python train.py --activation="tanh_gelu" --init="uniform" --optimizer="muon_variant" --weight_decay=0.03 --batch_tokens=65536 --train_tokens=766500000
MLP neurons of a small language model. Each row is named by its layer, matrix (up: input weights) and neuron, and shows model dimensions 426-639. Each number is 500 + 50 x the weight over its row's rms, rounded and kept within 0 to 999. Numbers have three digits each.
A block is one neuron, or neurons of one layer that tend to fire together. After each block is what it responds to, as a language model described it from the Wikipedia text at the highest values.

L5.up5:497468451558515526482514490460483491429521476488430520431552558628480493328476536480490551533513428483479493547531476508455513556532467541403460496529445469552533499570592508466464539481574489540537565470486463518558526599609557479462389444523540479490450418442438548599541493523608459554566504600471501493501610542572470514436467424544474511527527426598420512408428486501402576461432530502484374511425545508521464470473517532525521465510558461453468577519478495483502508445527466579457561577479388532576508408569451544498492502512516434416564515474594498552555461505482451441568477476583531536449507464524446554382465488502480484485458463509
L5.up103:506413459531509471482483547521486521527486625454484494493510466524437520461486390477482515472565456463551521661553476485535495545366527503577545457481473486497494507582472486486537522551540503583501526560437486477502517461594478515406545452449537556524563458527440513477527425439473413413541541522529623564484562483536461466590486480529416467536507390522406561445436503505429497519467487494468406517493573540538482561398462442552449534510573567506520571567419448533515489598474539645549461417486508647423474450536527541477481420468425543529517510496499493531521469552489498482595470496593512488467438444461391510465428557493540466468563514582
L5.up1534:474409493629518577455475472526542572532557527545429586468473535576455557470513466538513499334522526639472481472509575521584491482429504479493472566523493503456532441634569507463447563516557515499596522438484451469566454463464542513405430483481480543521572426510429557502512380468523465544471463466469556495479432506481488516527334441579481560535552503566493479473464479522449473521382420525454468510511511484500484490530524536494546446376479424479520478506439410527454468452578487563409463478480419585500512471578441526526471381459429521458471485518616434534504524497564461529583450470484565538527581536569479463491555553533496529433504478440
L5.up2223:557506455546482518471439388509527431551575484499422528461485567471520512456502483543561560478502429514449499428515568465483491473512511441486523557573522525576538524509509471412489506537601457541516480488477431515492521443489395472503386586527428487467627397471569510489508498449491441410408494451461516499402593463491497466500504417569422581528424493471473482469517511506454609420467488493470454540470533483491469482459554541448522502413506401520482541453445476475387477391477584582496510516537477439512529452617477503595490535558457514451463564484504465425475566473523418438550359556494542442389543528521495399551585508517460422468566483437
Description: The last word of a noun phrase or pronoun closing a clause, just before a period or comma, e.g. the incident, by him, each other.

L2.up344:553522482482546508543508493547561525491504542489532545433500514572550582410549527516511474503463457573581501528462475482525428469490441400468501498481456528530506474429467494458464546468486535508442563474419504446474532538508518463529462450562517545390506516411511414597462484508424577450455469479489551475526578495432557415443530582504492398516401415575495402563496482480476551545494440472562396505550492464544559486558493545497538502393442513496490499480476482478527502423526490550466522512491554459569436455471483449467530499504448471528495510472556563425498521413472592541481477500513482486500545513512369578578497552465439517448556442526
L2.up614:391504492541535554516561442467527506537539585480480547426491542615507524489579526506470464485502401542482501577511570503483544529499486432510481513531483485500522433583490548504573509499513594481496523541449463563567468462458433574538507380469512460437473630511466496509486375629510484417449598393498602473370493484523548606511438460474459480393414424445505525554490444507480492578467508489481475552518494526478423470525532534486554423509459521472459536533509515502539524463464556453468456489466477540565497589477502546578536489575461553504504536498458559524546558446475520532594475515480511551452522443524528452381484521559536508485557514546
L2.up1172:393507488501549537536512473461475491455525410583599478444560535485519570502500535514537500511497505599372475501541521495566533557507493483602562488556607527458539525486460495385475487467509558496489459451425484577528464554445435484642630451457407487395496551633465480493567446543445463501525461456459471448445495536489618534406540500475507473447490525480522572431460409486475561477467539466601427521582542455522515504421497599527518493466533467467507600523451608451526528450483519551466501534560526516470527602513477500522621494527445509522433488536573412548461564505527472458564530439488522378395531485510504503515468425507472517382485448530
L2.up1252:504551502586480502537588501566529479429475448447477554466426525503569514520587502521450521509459464465455445558499410431523432477439557472413461484389484643465461497487462521543488504524489513553469479447434484572472520463424482596453543504465486524614550500536540529563569398362437470496456595494538452509459480519494534425513608451492522499447447450514389462537546514468528556565511497488545584616556514418429417506479491499554528601548421508438512505508463407465521543577531413562528491486491477486513513476540477537495502492553478477594510530500525523472517471475465478477509490495488553434448535498495546576416514471519401521464470525553
L2.up1319:568427494481481489513461502418579507447511532510568513486525501489512568425560523531498539477445488531538509495472429500505542457485481412497453609571457493472515479477469459517539519451522617489499528494453495534395574457458518476498405448459517472550409481520512586443456442455537453478523485458584493493437579440480503488381479492546489463458374413476527478438502445475497535483437512421483444462540534482494483613556476596563474445552525533519563446535448475509465520597499451436435413463516507488630592564444533468532579494568545504462479554497535561461537556431550535511585425508505550538426514531421407598445517472514516489425502534498
L2.up1320:543453510509490473470541440529560564498456495552459545435531462481481566435462528519502421507429399500526506575510417515524445459507504408479503552451548558511586584475511522451517497528510473593506498527536457599552451509495428606600532466487535474450348516448461509568524428463534433459558530460435516452399487557512471629419485499554442457551275537444378446520445487507538504508562479502503518532560514502483492534467504549510455566455568476519393458514514488518664491512486495552466477537448455482455541474432508508603552519583385450440551588443588516513550581523535406565556508507570583562498491483540552575331466442510536457399501462596
L2.up2120:501496570511520530567432534517495462513562513488565509407545525490491572409617505476545473522486350536492470490462507518609555529507447454607471394523572480458550485543458517502433452502501604582540588501552454444538506487364412529559623447458496450517473488377403416594511379551508487534441526360456383466436427509468592564388465441475479440544346456495522515501518520472507558477559412491497576627476447468442486494535554524495447440605553527477543495514473567504596496433499479443480470483504440509512498545531478513524594510513418492446439659528521520501596529540536516473627507602484566490391470470421510449395493493500483518434490531483
L2.up2135:491515521571544532608487498548546433518506371515578533457559444481537471450432516433450401546525478435582560456504503535429517517504513458510460531512409485557564440552544556529484510450562609564524500544428548557527548511544543495551588511511583560534485600499347537427429477477576540528510486519545458530464591471533502443518424451496581485549496583514508343420540515443465578522533426569525497621456429423514466548462574501548476515496431443507529506555544526513555529519486487586466456663444491473512516472434543524504463532547418471471471548545616389542516487547486548464362502569490441442523543441488410503431534548538558495519538485508
Description: Pipe separators near the end of long numeric table rows, and pronouns or nouns late in long clauses, e.g. "the troops he commanded", "provided they respect", "adult audiences".

L5.up248:592481656444426488453570635520559434464492502491558553470535466491471493507531507556539456484512538441520462459510489514521454521532526553548409490522469513475477451444431498553573548528453457552467468563522505494497534435467544553413471492449480544545450518544535542542528538557438519451563493574454497527498421500495580384424448326550482519469397519525511532465465486451483570502522550497502527564525412480514501544591461492562509517476470502490506451545379526483555480507461426486419440559536492547501429539464516427543496539459599504554516474426439557478477449449407516456521527555528521469587519491531492507498510514507465415547466479533
L5.up810:421550624456545435452455547509518483503513546470510422430429427506488475485461583524431568508490490466469441500534539468491512487475494396467493466508525478544457495583481387456550528487525480457597574379495477507526443601528434422543473454402590528434514520487479553467491476476439489527395486530434571528535498566531508311496476525539424413604489461471498467445466464487437483484372506488420459474536416493608479530523544423498459524597516508464552543477536535550503456454399511517514382551522475533570501541517549476516507550458536573422498515454550498514528538499543510556524592523436433508472459483537544524521506535580483481500519409449
L5.up1515:417573587518539491517536540478472529467564496517484421522495383520548549494471513550459496578453495412496500467488543381474596548454525419426465536548521485460525393492543526550456497480508487558521535537485404489478436448510526521470522593456524492446443588500508519495613463584422476524465488537555556604474460499513527536404452446463470497440410533487518577477602556435488514454513457560528572526516474388549480426518508472528498445510519483461425551507421487534473515457439426477525481510505437383499571547521490436494524490469460527522525498466443550455449512500529592499414543451581482481516482487533590561491513511606472474491478510507
L5.up1889:525474477383465450522509475447599471563573457521515502482577494455507491529405605567529429522500511463476496482468516494524437441470441438480532516513536536382453422537493420502464570592506446519428605542491430496503444502531539576537560537401535526522534551541485484515493433442501432509563541527478518473478542406480555457483490454513479524469438567539557434438511577474509533522470470517455532428500501464504493538534594567587492444476440523405472540500469531482456450567459582438510454577449481478379498498477616403471613560491541474504467437485553605511499504485484467458384573441485521425445452508507539476490478513525504534576474456585
Description: Word-internal subword pieces that directly follow a word's first letter or letters, mostly in foreign names and rare words, such as R-ic-cardo, Bj-el-opavlići, w-re-aths, g-le-be.

L3.up1354:441530427430550505533487503519455500529462411560467479526494609505501460529506510483492496540479484454457492544509609475441502487508531407526548519492518414493552529462544502532602512546629440626532472497463456415449470468499510454457567547428359433454383468524510519527507390463504504512493517553569494456473446553404500512499498459490506571465620426490567544499424468538596502610547530521505413490548532552542577451472501562466443408384542487488454504476459410467401471421531547557534573547465518582485450530508576533500622537430467445502507599398564495572519554584493522466547513476521517570528536501475532414388473417502453349482468557497
L3.up1691:436560523477504384615483451525538486542520630527588528544489517515446453524606416417449578516446567434446424528475561492456502509472467491551458559482500519559503575500539507567518557521496549600422562559513541494475425565462506421554677473544512549410461500464530467383495468530448382538486533453491434449512461581458468420522529496512475555521442488517500566476454419498463588472529527485449520493484505468487475523528517543491556552510495449454469489465518515523476548493564460468499566516488508516468442564544410504521541444519458490414529551474531500472523584478520467429494526473485497519588492441552558603490551485455561479514488447462
Description: Separators and spaces before the last cells of sports statistics rows, often the totals column, as in "| 2 | 0 |" before "3 | 0"; weaker on "Position:" and "plays as".

L3.up313:440603521426493494570505513440660563442555471504575515466477487422518492561509548568594529547578551414520603447614489611395560560467501540318465431550477531494476407608526555578486480524437506487526463525448460492516463531418487474517500561531419510507539437591520387450490525528495474516517487463545487522534470563461545529543492479507510409527476489538539582546534520478601484520496552565485458448485500550550480560499524497523567456499491470508551489515445486486512511557557521515565463473561462512511504477428528474533550487456490424386494529455452386512556566499561503491368489537517602535479516519595626482528453545427494536505520535525
L3.up472:507441428519491494517522509450575540431474452547472517510510548390498462458435556541522585560537595423504471477472483468509520454448572556409544486537542477606378469532490563463432531470564489537482487493493565507547420498414546559429498527524450365505476562545496569461520506604592567492518463537573431510564491610439494528531458521525425387615452546536512468427608475554448513517470551503412522442514544563487447562486540527457485521523522431441438424525477519504537528435564567512524529490502404573504369509522606521514450509488600402579484545547526488468531517493598403479505536532542484479527581533487555589501454497476465536481486540507
Description: Space or first digit of the last cell in a Wikipedia table row (totals, annual values, last percentage), plus a few "a"/"its" after "as"/"and".

L2.up181:558507554500503476517418496493498449515544451485441546420475382556489520461536617481444511466559498315445467446597452431550477511423602512528467452523352497451571510530414477494530515463500460501588453517516459504579529502512485559424490539450394529429576614494426526461494516431483614503469468478608486566543530554519483615524538481512411543593601413487476559514431458472566495501592523437477404530479497484535516476501461485517488573480584487567507431517405492483574567519534459434538553481468510526541517516450482530460595411546473565494438483551496464537421458445508510515503524525460572484457470517462466493567530417460480473575481503601
L2.up669:480425460458464529562433470501500558523433555566447506479600506557502524458431524531417436569612469388446497477478506541503560486503465439500522524494322549511485474496469501478452447464481469450492530563419557544502514491553493535461548582512517483548480502451500516520474491536426442625504403506511561534508529516448499469416508454483624520371494523431527527508437490519482483485563487504523423563560502501471458534485636561485492560567564489498520535454507476480559558508592463553439519454521522505543564455481565580405433524474531569480595510592477476592434545496473482533513432490446520530528464437498525420546494412455471462547555462552
L2.up1021:556520518500420446566487484501541508431509518496547527601518409439473581534564511518508490509471479435527489433564393435548483456445531472545532522435537527552492499471568506485534509558525495502583479524473474471539495515512571459531420482548559599475565570538536489468495518516578563475495469504563465571507465530462461466515454484459461487457542455554527419559461574392540531473585528451484449505555437514541376435558502485477454464364545542563566483572427540499477559525542492519517530564499471438557504580499538565473512557491586575526348498519476495508472498536495540535471527417515430609536473474435424557471472524486520462551434522398
L2.up1132:481520519517489438490518484511546523527498441479511601486486384511533566421555482582478568485523494514430466494482539569442473487508513470512416559524340521556508469535542532505477514535532502372571520509512506439558525519521495432428518567457468440441358525376490457492416479476454457534514448600493584549533604394483437409516493518377558518576474577461552490493520521476556430494574539468486495540515457459556610507619499412493541453569475538503457504514478422438484540544542501575556490510473425488547546469567482489415398478521526525493506476544551395514389530491503498511525554481476551504558542535446517404472452529473518601524512519541
L2.up1322:532467531591500480551562622420526413556469482508544428508441437481450492511553596492472484533526541451620356559534495508498476545458486437511499531443464470483515483414547352511522399506525531531543430510447443463551472479445529574595439532441461567602473497604363446559454486451520485506515486535523405550495448537490512510445538486492426514480408503527535447473529518521551442502421562519453586469508532490491478470573454528458451404457425486517530456468508522429578477573520491454533497509496490485502502471517521500517510402508518543516552525484441431525552512428512545490502532540487489453459466578542524437500450505465513426492480454496
L2.up1532:462383530533471543517465543558472488510518445505545434441482558465462522485590513537455511500522517399523437531536485554508562559516598464558515547487364463443539511491518379466436496593526513531459487445447433577561442473525528508441501532424519523425464546538461500561583452415552502478454448550505496507566508516533549463454589514412495391479387409514498484412478546461554441480497506552472529505438513500491496476485482469538505544499535453428503489523470524513424474487517502581576526477541470555503506591467543521411624415515509550496557423541426540500458486462558555507591512511501567600524477503552525482586564445495476356485524434534
L2.up1755:572545528520461487512536492536591499459478466551450573404499550551443625505641531479557535438584505526501503388566492528525521504514526511595481577458404518437539463470541558495495477531562472607490477539564480466623522570513553543570535593504531498447533502497545502466508468526522457544521414514536459515464512519549499527518526412504516447565500448516544479551425486460507558584529405528575541490508445541554550425461583521494488574576535518472513467531493468458502538599507503612546568613526554575500519525503438405456513485456481538504340433588530529528522571481526516470501592467509571437508532496473485453489488527480526455484471480421
L2.up1772:489498517439486426571517466392583517492403516438560482539567426523448620479433531476500396487465413474456500565430500519438550494494427481474544511497387538477523467527439554503491532514548409434490544585459453521517476620468545592453514527513542566414560498514500529579526465454402494480564438559486490489477515472464497526513356533531459466523533541543514521494541508559533579574569574441442546521539524549520451436511588475640540526478520534593596602513485478511556447473515451470497486550475432468503506454592491489513492464429402509429486570490505445529413556439456657542426466506538591503544481470548480445488532376578514546565518652434
Description: Numbers in sports statistics tables, especially career totals near the row end (83, 44, 1:49), plus mid-word pieces of rare proper names (Kar-ab-akh, Vijay-aw-ada).